{
  "num_hidden_layers": 12,
  "hidden_size": 512,
  "num_attention_heads": 6,
  "num_key_value_heads": 1,
  "head_dim": 64,
  "intermediate_size": 2048,
  "vocab_size": 39979,
  "hidden_act": "tanh_gelu",
  "norm": "rmsnorm",
  "norm_place": "pre",
  "norm_eps": 1e-05,
  "positions": "rope",
  "rope_theta": 27400.0,
  "rope_fraction": 1.0,
  "qk_norm": false,
  "attn_scale": 0.125,
  "bias": "none",
  "tie_word_embeddings": false,
  "parallel_block": false,
  "init": "uniform",
  "init_std_qkv": 0.016,
  "init_std_o": 0.00327,
  "init_std_up": 0.016,
  "init_std_down": 0.00327,
  "optimizer": "adamw",
  "learning_rate": 0.000758,
  "beta1": 0.95,
  "beta2": 0.98,
  "weight_decay": 0.064,
  "lr_head": 0.00396,
  "max_grad_norm": 2.0,
  "warmup_steps": 280,
  "schedule": "wsd",
  "decay_fraction": 0.907,
  "decay_shape": "linear",
  "final_lr_fraction": 0.0,
  "batch_tokens": 65536,
  "max_seq_len": 2048,
  "doc_mask": true,
  "train_tokens": 901300000,
  "max_steps": 13753,
  "dataset": "wikipedia_en"
}
MLP neurons of a small language model. Each row is named by its layer, matrix (up: input weights) and neuron, and shows model dimensions 16-207. Each number is 128 + 24 x the weight over its row's rms, rounded and kept within 0 to 255. Numbers have three digits each.
After each neuron's rows, "fires on" lists the tokens most often at its 100 highest values on Wikipedia text that the model never trained on.

L3.up872:102121126162189095096130157140100141071144129101138114106123112125128098112129110077090119119124158111103144161155158169142089144129140125133117139140148164112168143177178098152116170136166123145061154158148120132147138142098121149167139115143139077093097115166130116119149106134094117143099149163161134100077117124108124105098144149138121110139140120089087106127114160130115168100118136141152106124086124158183110130152124153163122138108143156155153146142153158120153097134114108110132107149170140126121159065134113116100139153174116092114112139090114138132179124134107125112
fires on: "4", "7", "ar", "ad", "6"

L3.up513:178112098155157156111099161134118133164102123155148097139162119116064142124084137131129085168117136131114133160142097122137153119135121119122109142116181132117143126118130126177164157140098137131095092134150117120152118115147154135119136126084125125142154159166107093147145125145119111108140158146116157143144134156139122123154158143139139085142127088123087128133128151105107127142152142142164096153170115110138154121119140089126132125100117118154136157080126127084118159112136124163140095148109120130125127129148132102065109169144140092124134120086136134149113109139128078089
fires on: " ", "0", "2", "9", "1"

L2.up1649:142137126132131088111116138128159164165173099129153133091146171119135146119137136114162171144154112116095113131125096138110142089141126126128174155137121099130139100085119156149163112119123125114128143128108138121117138136171116112098119124130190139159087164103114094120110191138104127150159120124142133133125104115121147121094110130114126135128105164137080123139110102113110098125149149144101087140146118080135134129116142117120139129136148141137116156122069140127111151158129114126164119140129117115138153187120096106128109105105114168132117155123120146143125099109100120158
fires on: " the", ",", "-", " •", ":"

L3.up1538:160145065162114096109099147100137136126098100104138108070164156099162127141119110139140107146130131153091134137129153139096120145145075144143114181113106114148134138087152122108142157150178138149099131117112077122097123085115114156112133110110163070118092134111143128164108131179140152144111153153152119105133088092149124152124082139164123111093106125118123113086083113135141138120074104123133144133166124137155133126116136110099148114149121135128139175125111127117119125170156103159152104124161143118165086114141135169117113145158114120112107141130135113136140152205143108154
fires on: " ", " (", " one"

L2.up64:112131116114133109118092161119163159089132129098142122120111126135127106095134124103064100131108129108124120137123158142158146117125141129149100118137144102112126181114129138109061144111128130126127186083123128124123125093161128148122117097177142145145056130146146154134150121087127108149161132151134135125115121096155108183154155153089142107129146149117136102136142160107073132115118128098114113120089117125058151142102150102131127131092095132143146127121101123110112128145151180145146154166141102126098123176139121136190138091148133138132138122096106113153127139128139144173
fires on: " ", " |", "1", "4", "7"

L2.up14:158140115104116140129111114144135145104123134118116127103153117140130155103149147087117132151113127143145124152130132151103128120083159093114107159113167148098183119095148108166151140147113106107066129124162131128101133113193151129120103094154122097130141161124169120166127121137141117133156126143118146115132136130136130170119140149130101094151129129144082108103109115080071130138129102124172072104155158152111121122115157144109145100090144161109135187101102111110172137133133143108111127136118129118118088164121112122083137109146122119134169132127122093123136106127146096144
fires on: " |", " in", " at", ",", ":", " on"

L3.up1339:113139150093158102111122122164165145107121116161152129164161115112135100094090127073089118102113103110130137130097129161162130114147139121153128159162147106094128152140133167094107151119156103107122138144114124134139134106167137150123127093106141097177130130123060110165108160119115119171156128156116095170157133139119136168112148155113138113162116137128142135202110181118104143122124125154149102117129119131110102172122154136110140151119086146099178142076132130119157154115166145122106130156174101121133155140142149132158114154145146150129165107117144078138134140091098116163
fires on: "0", "1", "5", "4", "9", "8"

L3.up1949:137118134140152122138123144174127141130117110166162104136112156105125109097109109115108149138105145135105091143099130121126126118072130125088121125128134161172153123097099087125119136120187155178123157136123122126114093111139121098139131129087108143115122124106118120102129133170104103125073115151104109138128158142100106138109147121123137127133110113107133117130100142096146128114148116136172119146103127169107099076100090135158140104131116127093167113106082163136112100155138099161137070118158067169130118131119133098088133118112076119165128123168082145142138113127151074106
fires on: " to", ".", ":", " the", "0", " and"

L2.up292:122110144106135084178132151127130123096118143143139102146134175115069173111078137129169168140128136063137112177110080111141153124081143148130141151154141110158150105085128096144134125164105136126124124170153121143147110140155104091114095104133160173169142130175135116123097134158130072168154101147118149115135097135105118133148106108174126085098138149105115131149108147126126132101134087169118131209115099127111146127142090121101142135145117157122152158100117129142128121125124159151147090179129150165100084155128091116111100115099163118132117130111125123134138097143092091173
fires on: "-", " to", " the", ":"

L3.up1928:142104102100154103098143143143112136133115120160148143101139125138127120110132143113102132128109158065140136173114130123088145106152150126117102130171136156134153124127132119182082139138118155163121140086086109122155133187153118127154146136140123126143111126164136093165165147148114108131140167206149152164115126129181147122105132149094122099160142097103122137169094119065105138092163164122119121132138099114156120120095133112150127168106141130131134145131151132126151132147161128115136173157124129131091160120165170098150147131132141138197151133110116140128130091144164128117
fires on: "8", "9", "7"

L2.up1060:142191142092136159126073132136113113167145139131144136138138125142140211110110149159132137184180134101081122175084067121147107127088106076132134174156137133095146065109146106149124143114132156156108089167139118089130104101122110150121110136090120151162164109164130141183133142116087123141116148134115126085126127162150133108114136136125159124147109127137100168141091152116116130100085131136115101136139159129136130105148134119139147108127144137107178151123103128081092137112128146162120121120109149139129119181157147079100119091111082122132093149110106098126161108137173108127
fires on: " ", " of", ":", "_{\\", "\n", " from"

L3.up1234:079159133145132073146088191122115134132156087139167147095125131082126139093122120124109160125081133143118119141093162177134118101118102094148166152099144108098141171134123139105133169064166101144136140145096126114144096166150139141125116139157129092163099115146114142189103172119137126172107133105146135121131078137133118144121126157152113114133073169103130154125094137137095129114106101093114076121139126117109124099126119127104133114117156118091138113129142128136128138077191148156179130165146143150140166174123148126122104130160117103107109129100123159118143134122115134145
fires on: "0", " ", " (", " addition"

L3.up1354:094117120130110149131119165114079099147111142099129141163113127089148121155087142101159120148159083178131150148085108133130155162113088155076143098168150142151137143118151118148105134135128124108153094153129116147144096142105113101121137146101128109102133145138155120127151154117087133138177112129158134133096149129138122123141096111129170114135132121167096125126128117147145142141128127124164158101145121132140106130124111158135108141130158144129128107057148121140174177122142125128069096135136111146156131151145083138110124116138130095118156109121070132146172139124118047120
fires on: ",", " in", " to", ":", " no"

L3.up1144:144140133142138109118134100112189100112139132133149132129124129089140188121133127092144090159134141115077103161163124150141144117140138122123114175144125101114129105107127118145165159141131142137125125100103147113124132140150115110106090039133142139177085132108149119160145156157134118109098146147120068099087106128082124151113123144133131092116082101110092140129139092169109132161077128137146137096159151112184095130110137098127121144118146178148155137120119138164128130087181111117094111179120132128124114110095125111138110119148132113117107139111105127115206172123126117138
fires on: " ", ".", "–", " career", " |", "-"

L2.up117:160125109129118136172104147151109176143155129115157111106134143119132145109143166121080130139077146128142161132087094159112110096129166083146107145115129134100151101113126105160163130127132124116083119127118124133107122145189122119125120141116135126199145149143141135170101207132120128130131160169128124142143114115146137134108147160135084104152163145170109145116103128109123155108126097142159095127134122108086119094120119148116130136115176135113132154122108127115125143152130156100119122129147177164133153151137073130123176132156142121142172149136067123149175114140150082166
fires on: ",", "0", "2", " a", " in", "9"

L3.up1545:145106098111119133176105141123108147117119133121152144114128153093128144128132145115093074147104136133149132169129176144111128173131125147140098115146133129105166131150125128130139147153173144135149122096130095134173146093128179145110149096097112085167075140138139116137130130076123067145134151123135098119131141119138123179150098184154110113125121128085135118185101142124122135158063106102119133131125111099116128129136156115153117151134103138171120183080054116115128150084142134150127179125141095127139128141117128086129128181159138167124133136139127139167151104145108109122
fires on: " ", "7", "8", "9", " |"

L3.up618:138162139134118165154143116128114151152156121117169161107108154115117105132117138118155133117104110140141111122124107125091148095119135117147139077167129140147128102111093113169095090074115093083147142121116130165106123123138162061122149110146109113154102117107162142101064132139094086157152146138132108138120114170133132141142130157120096160120147094116149142106084127127148134128107117115119101147128096135164149141122176092080076110098131129143093174148097124162097134119126162126137125133140087122176161164167125147145127145129119118121138142128091176166106154114121122121
fires on: "2", "1", "3", "0", "8"

L3.up421:121117155126131110115109136145080114116128106149148123151162148115112124101114112062102169147133136122148176182112138115125164140125124120128087097155138109180140150092193106144133136130115088092139106144143106177151124137161140124095147104129130082119162160164117099104118147155117098167123105136154123143114111148107162135132138132103137123119130153108129144126097111121091167131127119086114161116169132109150137131118135152151132138151153113147158123124090131131100098142131160126133121125109102104085107124128155098105138151177134075152136125083119149121130140124165133147
fires on: " is", "1", "7", "9", "io", "or"

L2.up1531:109163126161112083110129120109137144090136119097120122135103179128147097122139129097157141121138105155129113105118076137107124144097100139156150091129144131116153128147130120118070124150128074133133117101088111148140150103132155116148109132107148184098124134158148140117104153152137107141113140104160155105136094189175143112161084121143118154122110138105137089114162155139121166126122136105105112166129161169107119113117136124136097072107105160107098130083146141141111100113158144119199114144124099166114134143158131106134147170121126141088118126148112191167189119128140150113
fires on: "9", " all", " some", " that", "7", "0"

L2.up749:135137083132160132124112183123140150176099126130143082140146151115115094124106097106128101105095140143186130134070132167124183128103156120125093110162158100127144149147111137114160165139116121121099130176099096146130137092124140136145164144124123142143131082110165156136097144105166091157165135141155172179139116147124151167134159106138144112123142144145136175134134166170082156128124139155133105106117106141108096131136138139149103167083102096151132144065128137135145076132166170135139148126123109111132129144147112082147142152196136142153156126154132150211126101112164132122
fires on: "1", " ", "6", "9", "5", "4"

L3.up671:150113114203162137108145159166145135105148114164157146158126121155141141116158132112102129139131124095138124136132099155121144161121123124169088133124114116098136156119145125141153155158154138117121113100135075114129148107110147122155146088096128139181076144157121144132129155131116113126134177147121104117137148119107127163107117171103111121118125097155087133237133155129103122140131105132166100146091098127113142121108147099103137176110121120169149170122108151086154138128149140113130145194157124104136167151141126104134114169154134145128143142111118126159131117130146136119
fires on: "0", "2", "5", "1", "9"

L3.up1139:140124123155127126165138150134115166127136139108169090123157161119083157135081095121100093115132116156095137131106116113156106124152112138142095129092121188157084088128111090126062149141128066144139124097087134132133109094136127152145098129079120147166121117131145088159135099149118121112179131112145155104131151183144104172107098075170129143125123117144091112157072175107125143150142118158132110120115082135137111124112155123108129075117124142118132164125145148149096133165163140122122148142126142164173085094139101170138117167143145157129111126136127125137092116128139125153
fires on: ",", "8", "7", " ", "3"

L3.up1660:149132116104109142134107123172167120138146113116149105113129143136130179132129155117147143136116164129112140144154139134126131141092139132145147125168154137129123104125145144156182073118117152128109123100161094156106133145139136095112111138109133120132137124111162095141155165147133122176149112136160162145126058100179143120107131106158112076162110097108123136135138113142120116085120156162140102130142135136138093089134102125162141104119160126103144119144110151147133125137100096152162126118115154119138105135167166105153092108104065110135122132146133143127109095162125059142
fires on: ":", ",", ".", " of"

L3.up1061:117159130121131145119149144158103115161147119109147093105113146105143129125112133113156141130108159138117093142110154131099166085145109130098128141204150173121132117083148134115094102142126077121112119105138115134093144137119086115118139148155115155100132147134144156134151109154132145133186149136179150131138127092164147114118112092133105100143132118186113145112137148150164122126142120164085161148111096144151115180111152105104104079158118113114137154127117113166162139168136142121127152152156118148177139102130183099126102135135146126127124126164130165139126110120120133141
fires on: " ", "2", "3", "0", " on", " in"

L2.up577:121121094121140126135095141146108127166120120163148158156141137093135103144122110136128110164120119115105131146118138138146109127071133141182173151119145169144165100067116118122087064116160121115097097113150084152098088142148123110102171132092148138078103097142152098116064136145121163142160155091142126150138138101098137120105108138152104114148075149142109137122122113095147125062137124140131118124099101163073137150152132120156135146140113123127154125133115126136108126147116072197124155136137091131123139150126150129143059109150120112092093133137100151160103142151153105152
fires on: ".", " the", " |", " of", " a", " by"

L2.up305:140109158104135144116133138131079124082104115151139152134135175135129143165170090090128137133139118147127138150097137202110114124075113141101137112176105127149159119168127126138113146128113127143135108128120101135099110121099187109133156147109094093129104092131129100118135177121144115138105175123125107119124147182091128177137121141110120092125117114132127084113052140141129179157122154084129126114110164102107130117121108135149106129106148161094110096109120133134126154122136129133159126114140122141165094128166142116095120147166102116126168119109065145168121143156098108080
fires on: "1", " ", "7", "8"

L3.up1410:154120076135126133158138189188089120093141131188171126112155154143114102101139130112136125108111074139136117134117131160152086100124142150142106093168124134111152128103118095115137110127122129082117126152115108108087142095155192145129168151105125150099119149172122135145094128148175103128145128122100125149174138131120136087102126139141118150174146106125148131166153161115148130146143140108150127118122125160090127151112145105125090118119159169147083152115131135132146160089129091081116136121168062121095141122131092099126131110124161139134163120135123117137152127134102133129
fires on: "1", "2", "5", "3", "4"

L2.up1140:191126093149146147149095157126105131119149133171114162134124144137108152107125157111104096144148125120091137148142127153105114109108085092133106120109145134131154112080120044134125125093159150143123152134118126103108136125128083153147120114138137123147160181143167130150122173144060143134090130163101096087115129136152120149067132141117155118152142122097115105161123185113108155093119122207125152117141164121125120120079111154088147145097123143181118135106151125110139107126123120109094149166123130100128139144170142154114095132121112112159076125109125088134126133146151103147
fires on: " and", " from", " of", " at", ".", " to"

L2.up1515:170138129169110104154128145127120101128144140167109119159170110087131174153121133099147108125138135154109134118128125136126129141094131102161125135175134139131121116112131101160128122071135141140142130118142109120065111171132146103083152090123167166118160160114115166130101171156079165141167142117145123127125141146135110186121088165142131069155078158139113112133134107129132145057127114143141146118119138120135127146125168141109170172132156146131108122099141139117148163151131101129105109157147168142170196128101138142139119119109088081130143132125118097134155166132127091179
fires on: "1", " of", ".", " the", " State", " for"

L3.up1370:145126125151116082149151166165137077179095133164132118131160154115131141149114092136179130140183138119099123177123126120153131132099117119157079145117125152109118086122127138147121127126187131107112134130108135117136107112146117093167133115114142102127118093128113097142138146145118108114156156143134140110095075156152133109148146092177151123154131159132086076185129146135128179077131158122137137110117165145135103074114103102158182122122112121129155115112120130086118144087148116100099105117143143159142128078155119148105104133129085084135129150117097118132140114123109149165
fires on: " of", "9", "al", "ic", "er", ";"

L3.up117:170146148156151100088150150106105147087094121163145129136104142089117159120117123156135137118154162114087121137092153131082108158125127124177111155160150132104147103150174122154113101159152090089104126117117139135149127134127114147129113107122132127069137171152098163129127118150105088152140154112148148131079116151100155145126093149136120135127108135124143122140132149114139140125081127112116113127140171127111088084106113154163123102145134113111121177066127146149101125146148128125090121107114107141137122157164118132093111182101099099142119106122124145144112104119129120114
fires on: "8", "9", ".", "7"

L2.up536:120131133151123127106136115134124104131171121165134140157132114103140132151142159136155129120145089142122084119119113156122124118116132125164125093110116135192131112123125082110148082053122083085127119138137125166116112133117126122173170142095125154079167141114142127127110135161087140125094129131130104123141127124121098116123075121185115142120113084151178096150142124143150118110153087117154117149099152154129155136137082147129117151121078135172113114121158119151123129142143081148114171128151094119162216113146163085108120090114118091140126103145113143149157104124161092150
fires on: "1", ".", " William", " US", "2", "0"

L3.up354:151165129125154096142139135145129117145130137108152079088137137132104138123088099092147136125159112127127090160099128157139123135143122167116121129146144135180154111100106128153109119097107099152145118166127113169127126096111130142175164108138104136132145120135150146135061166167150085173121099125115154123065069180167145108149131076125129065119129108162122125133142149177132144148143142079143120171147148133127111124109158116166085099097099212116104146096129150121128096123097150134120106115104144142073134110140128073132137141158091117135149129137127165166107160129105153115
fires on: ",", "-", " |", "1", "9", " ("

L3.up236:084125104162135133129108153116053172163141134164131099174178187139132124132082123136076176101130095122169100110176138148100133153136118156151136106174118161142117111140146131130132112087138120073135145092154097132101139104135173098128147090101156127123135154171127138143101126149121126119084138152109100146122121166096124120131113150131154145100157092106133123157137151112154153104130115101115131190133140181110140149118101150125110136127138131171123120074175142140128136120162170139105105167143109104119166159161125115119125159147129113161142136087098191157124129148150135113
fires on: "2", "1", "3", " modern", "7"

L2.up2043:087144142119185111104112112100135145149110081131131100157140177122142094116112122124151161147154108142118095147124134141162148124093133122159099106122139120185082100149175117124090130101171086117110128124136095159128118148131100120162143113115143141130158108145127114156132163130118059138139138129138150119124097124116146131129129156135119157152085124126151098126135182084134146161166130105163130153123138177155127085088109142113135133118132096088140099136118117116106105160160131128145142122123142184133139125155131128093106102134099126122130100143131138116128106124117107087
fires on: " of", "dy", ".", "iple", "te", "8"

L2.up1938:120160149158145120124108152144171124134140136080137073112138127109123122131120162134134139116153160150108103101164115132144091135106111136131128143102150116109155147111128136122066076095140114099141099150129131154107111155141131113146134045172142156109086127176166143133142140144130111127126134171142120098130120141143107138113089122077134117121116117190144126109142114141147102139141119140118099104087187143137129100095125135116090133147127096132123152134141121087137076102149093101041145178124153149142125115109170168130103117211080129147141142134092093129122124123095124126
fires on: " ", "4", "8", "3", "5"

L3.up1980:111121103137100160139130103157148122161188129142154110126110102130097170070145155124143137127146107124131132142095103161115133109128110125102126109107110142147129119111157123102138143087129093117096150109125090097153136099146116119148162158124089125119147156132116179163148131135102092116095121136136116108159123166161133143133084130149141112090104113141160116157125150135133145101138130165137135145114134124158086101130119140113092124149123137154161151148170109136071107150131073142126168119124138129111165128130135115144149126141120151161095105121111127137121086147142137106
fires on: "0", "5", "2", "4", "3", "–"

L2.up251:171114121111136137129093133144122154116135130164139108168126119128111132119091121084144129124137096150129145170134179145120145116090137091112084129169142152144153133121146166110130172112141153115104132172119140129111093126156167168137140102102148076077090194112193141152134168115113102131161146151115117148096173139079124178107131199108131094122095116101139153141125125093078167125148110139149151110111161104112128186128116124128120124139112146115132109074115127103118150166142125161103102132135126137131153127136093101124136156155133151121141137086112130182146133147117106139
fires on: "9", "0", " ", "2", "7", " from"

L3.up798:158139129159173109163094171108128157153158120113161094124156129113138183126114137138099116147124161171104095137143133151084100126165119114140170149106147131075123135117120139128143118108118083134127151137106127130101128154168152178130154160114110144120106101125105096165141112121092107140168131069172185163114077102121137127143120125122117150131105097133100137174121158096135140138139134116143081102155166140105117093082135105124125151091101089125103180139145137110125116137133166162155141167124119141136125142162117145118103135154133130137139117123118110136131122122118117127
fires on: " ", ",", " (", "\n\n", "}", " =\n\n"

L2.up1305:141180100140132120125105131126175142091125127112157093099122177123097144109142114086124177138157102089102101179111104140131145122125111108145128109152143138152137118147155169163168128100126132109121131104115104128135147141152131142111144117118125134145107119115118072157109187173114085157134109196116170135131096153129130123156094124146151143104083171128121130121094149130101126101084108137142113158137107098137117117121160150161134148041151158091108158130145151132087148106141102161167049081117105130102105118151129094129127099126079144127111127121101112140150116122111080119
fires on: ".", "–", ","

L2.up1114:135143124147162080152140144106143156195133113150129122147136162133095137145076141109121145111114122143107085157138122137140156129141114118163103177158129107167172119123117155140100096137129124142092152140125109146131153114108161153154177123134139119088061154102143075108127165113138091132131099107161115116131106153104152118132099137159122141138136132130146089109122142071154175131143089157140141144116143134102111089117091149118115139150114127124129135107154159135124110166141113157154127150111119117102148161152103141151079147131128118091101112076106158142141138180162150088
fires on: "1", " the", "2", " a", "9", "8"

L3.up1401:195161143143129136136138139095135146101161161099133130088137130127142145137145119105076102154125089148088137132171094178147127083114131133114135160141106165120099098144139099129154134120130078096113134084079096118112160094094128098134130125142129112152108122142126106135127140128128135123146132098143139132132125110085114072099110135180119119127121161120105093121141145092146158150167132172082120107116082131146145164126164146115092126139114166105119166148116144150152165111136132115131155110140116109124146117141126171154125142123103109113107116123098097147142093109169129163
fires on: "3", "4", "2"

L3.up306:149136107133116104174115115122118093115149118082142112100155125118130122139146111091134138177180120083142108134132126159122137109109117143120144137135125149107097084130137156145095109140136062093119129158112128120078132069093118121098122100119175137138138129114113161131102149126146150155124117129161103143099167139140135090132114161122080077172158172153153095091142107144134138113123136170091148130112129100172127147107094108142099114149129172109155123135109155130104097119159141091134152129141162107145137162174110111148111155152118128119147130113120138144155133136144134102
fires on: "1", "2", "9", "5", "3"

L2.up1504:161153092119119174116099118138152126110140139136128115134126133103145175089105167138089091169135111106133121146133151169094111105121141114103148146100134106131140100104147102157131114137120127134119124160135151117098110120124134108117113091122176135116171166146158136120123132119094116138089153144121116099101148144127089155125109146130142085086090138119068096128100124113110123118156156164122092113157114131121150129151163126141117140138150147115148162160064114134116125131156089136106186133133150139137148171116114092122114112167134127089087120092109129140152127139142136158
fires on: " ", " at", " of", "–", ":", " \""

L3.up1245:139148118120139128127093157131146133098176117122146098113118109101083135090110175088140116136160126148113180139121115142139125154107117148170165151105163152104118138136186142112140074160111095117121095153149130154113139144132115129114133108131106105125138112098115128151143123136168144128109093121117129134123133131120117135111082151120129085097114098101156131118105141117160120149157107124150112088113123134121135146098121103133122156159084143134125169127125143093139127103168105132104107131168114122152074120104117094148126160163110127122130113116139131146159072153057152112
fires on: "4", "5", "3", ".", " "

L3.up879:114122145140154076094090136115130134129120127152166112142127132123157137131122135107156146123134127083108144157088111103145116119138095127106159164139156130121153131135148156126123074144133183108138113154132088126182113120140128133143148168136139124115122177136122124128160141176126077138177128101164118133108140163102148114127094141120108126143171094105088163152134108122093120064130089094102128098166176116130106127112090126102088113117115093126153143082133133132136124128131112105157095106102126118115107145146109117102114151117115167160110116115104154115129104145126117112
fires on: "8", "9"

L3.up533:138135102142133128076147098112127141128157151141166118087163128115129135116141112110112124153120160133135141179175101179125117121111128150100114138139105141129156118133118165135114131123138148077115168120108125146122094091130135127137116090169136125145156144103110101114103150119130133160103152102154161056087134135090167129108115133122123142120137151078116095125139116090153097093127117095135118124175126103091162118134148148133123098125115113066080159152088133160155138119094110110131145161159110146092136183117133150134103086137105120102087116112124158119159110102192111113
fires on: "2", "1"

L3.up594:159133129123137094133053144160079116121146142121149136125149125139085134146110102107104152133135130169122143182132128147132149134146076117140172129142154170102131125142118156114108096113104153118084141127139122123134136155157151184160133153128147047133152150134135113173147131102103103145170115100132119146105134180133168105142134112129127101144121086156085130098128151155129117101108092105105149085156190158133131152127112134161109115108134135146128148120137146136087152123131129123141105129146120157105113111138161122125151159186122056161136142076104127164128140144133125105
fires on: " of", " time", "9", " before", " while", "1"

L3.up1668:152126123140110146145130136131143105178133132133127120121137125092105127105150110115128127116134128121130116119148153131088139128110126104137144143129142177088143123115146147119105087113140113138127156130120100153121145153121106131108124155097129114134162159132156148132129100165127152171136109142154128114149113142143134128144101134134107093099079129119124197146137137128145118076115165155110138101145132137102151160130154148115126124161103106153143123103133137128122168127142092164141153130172108129147116134125121129162144175114125133116090122132138115126118114148134124123
fires on: "2", "."

L3.up997:118128134126156116135147129168109109134083169150124116123144111134097108139120137132132150187153130096100114150067167136110168107101125131114087090181150103168104078131155104144086137125136062113146128125105145139091110108133153125159134099108150147128101145147124123150082155157158111123128168124133154135114104121130107122128126102095110111164142114134091105130162138140144148143100146047137164143167155152124125058139153133130121088137114113106160160121117138143126113129127158150140111107106135158149119129165171163069091074106106077113121128162080136138188116095161125148
fires on: " Gy", "y", "er", "um", "ly", "ic"

L3.up519:201148132139099175124108151135109158160168153125141114115146137153104127120121123112169098117166122207114152132122125129097139168116118160092136139140111143128152105138116152107169110127094100122138119086111114136103118148123126097141146145138090098138095109118128139145140137143142103120122102148121128139147126129173122126076103116107131122149136143166146088122173134155131119139175149145094115165081108117088135146141146133124131115132089154111108141126101158128153184143171161089132111133167133128125206083135123168108147137137116126107134115077086121169143160140107081127
fires on: "4", "3", " November", " February", " ", " October"

L3.up1994:095155102137128079122143106132127120107144123116161112151183121142097120080173143147075142133104099127110161148186116106126105128152101109150148105130092160131107168121179092142100141123198198100103125104119118117145106162131111140148104087137132139133124134181102104149131141144123155110116150172140114157095093133146142129091165141163139125117124110132104154173141109093115129069064131151141102138097178114160122124136079107175130161101138099123119107149124141125153134133123127131125079154155135118149143098158156099121100118126087154135097140137123129111140135097130075116
fires on: "8", "ro", "6", " that", "5", "7"

L2.up1611:140107138105136095126132112117141157108104130117145084115163145138141145100086142120118138136160104142093162161162115146122097128145119119079113121137137155150113125154135119162150141119128120138127109086132090154088122130122127083084155100125106152146132120165163107126170188126101127120137160147164113108137153130116130143100053133121115121173131112119101102107108119126104123124160126151147124112134103094111141112139175119151094138119138170133107173153080111127128141152148079144113110108142087124165134150151130097128109139137130157091141147093079103121133158152132124157
fires on: " as", ":", " to", ":\n", " ", ","

L3.up473:139113127116147084110122115121160158114140120126139123122102149082182158136118139125141094158159108117071095133089157125124158134138121118139124125122156106123162086094145110146129132135172146146120130127113146150091087123114132112114115102153111110158104135128108157090147191115140152121142158101119116110148111126139131152095064117111102122136142163114110143120150123120115163128155151107110090120168149139111118124114114158130109126146156134116109123114068132069123152120112105126122111097149146126149114135164114134095126118128079114100109125096142139136155154183118116164
fires on: " United", " /", " the", "-"

L2.up118:072167124101117146114104150109130157146117107141149129118116149115133107141144082134181168145147154124140061135106146129115121129122148140158100117144125129164130141161104142123118078117182130114135169138130147183131090126141120114118130128055142089131141122086105111127101119146154113141089088177120145130104120139142117120147166144116130114138109149164110165116115120116141102112110080105142110168112144118099096105141097141157159147144135120121114105135122133151130106166130125106130085096156134139131124129147143125127135104144146174116103109133094120138152138115120134111
fires on: ":", ".", ",", "8", "–"

L3.up729:105121122157143160139128110145105114110147128103149132095102163099130118115103090122158137105117137135152113146092119131104125124151081155106144140141144192209159118114135138153115136112119150144089101143151132153117127106154123103161141116142092117132082143146174138148115146164084144111168126101135158102121106127163154145161111109148122095126133095135133101106106119118123110150149095179143101186140121135155109146131148132136143095065098138141110168085136159123112154123151144141133111100127178157134105144101098132106141089177147082154153141123104128137155120131123071165
fires on: ",", " in", " by", " |", " at"

L2.up1987:103142105141146143124094131153138154178109122097119112077126108120068155156107149131175149157116119139098148151109121128134072131125107125110139146110110113128089126106109118152170152124127162153058126122161092125136068117153091119108141145124103132120135117116138121173082158168104129124099129130123131087137123149157122133164069099141112108118139118105126122109076147115146139096094140181152118143176107117103127116082152084138151081146098109117151147134105128154088153145140080170149085095138104121125086114131111143049120128111117105098140139137135152155121114136138121122
fires on: " ", ",", " (", " c", " -"

L3.up704:157098111130117149107120145105150138149106128101117131154155165058100118108076133118127100160140118178096118131135147147127121159126131091141117119090166100123163107098186091162141140134154114156110094121123127152073138144115125111147143134162111126145120142141128154141120148105125124115176105162151126109123138143105132116133138118112130106148047141115108139153113129117128128158117145146152122079125136136139139111053142127130121142150125102153175112126109136116148095084090095188108174188125153151113122118134138164137097117188116105139144147124119159140161121132147083167
fires on: "5", "0", "4", ".", "8", "3"

L3.up237:130183150165116124124119108153185125130175129148143143143149125098125092070110124145135135110130097162118111125160138155105097102110108133110101161134127142188151102147127148112145107136124092111123133154098109159122110093155089093132152116122161145131099144111139148128089151174155121124079132084098178168154115155095127115101124118205096133134123183100137123141151114122172104107175154161104137132096097130146117126152133153131124137147105141148128157112173126149135123136139124100143159093137166111136162103138120147102077114122145154091152092162118129138116077113106135136
fires on: "4", "3", "0", "1", "2", " May"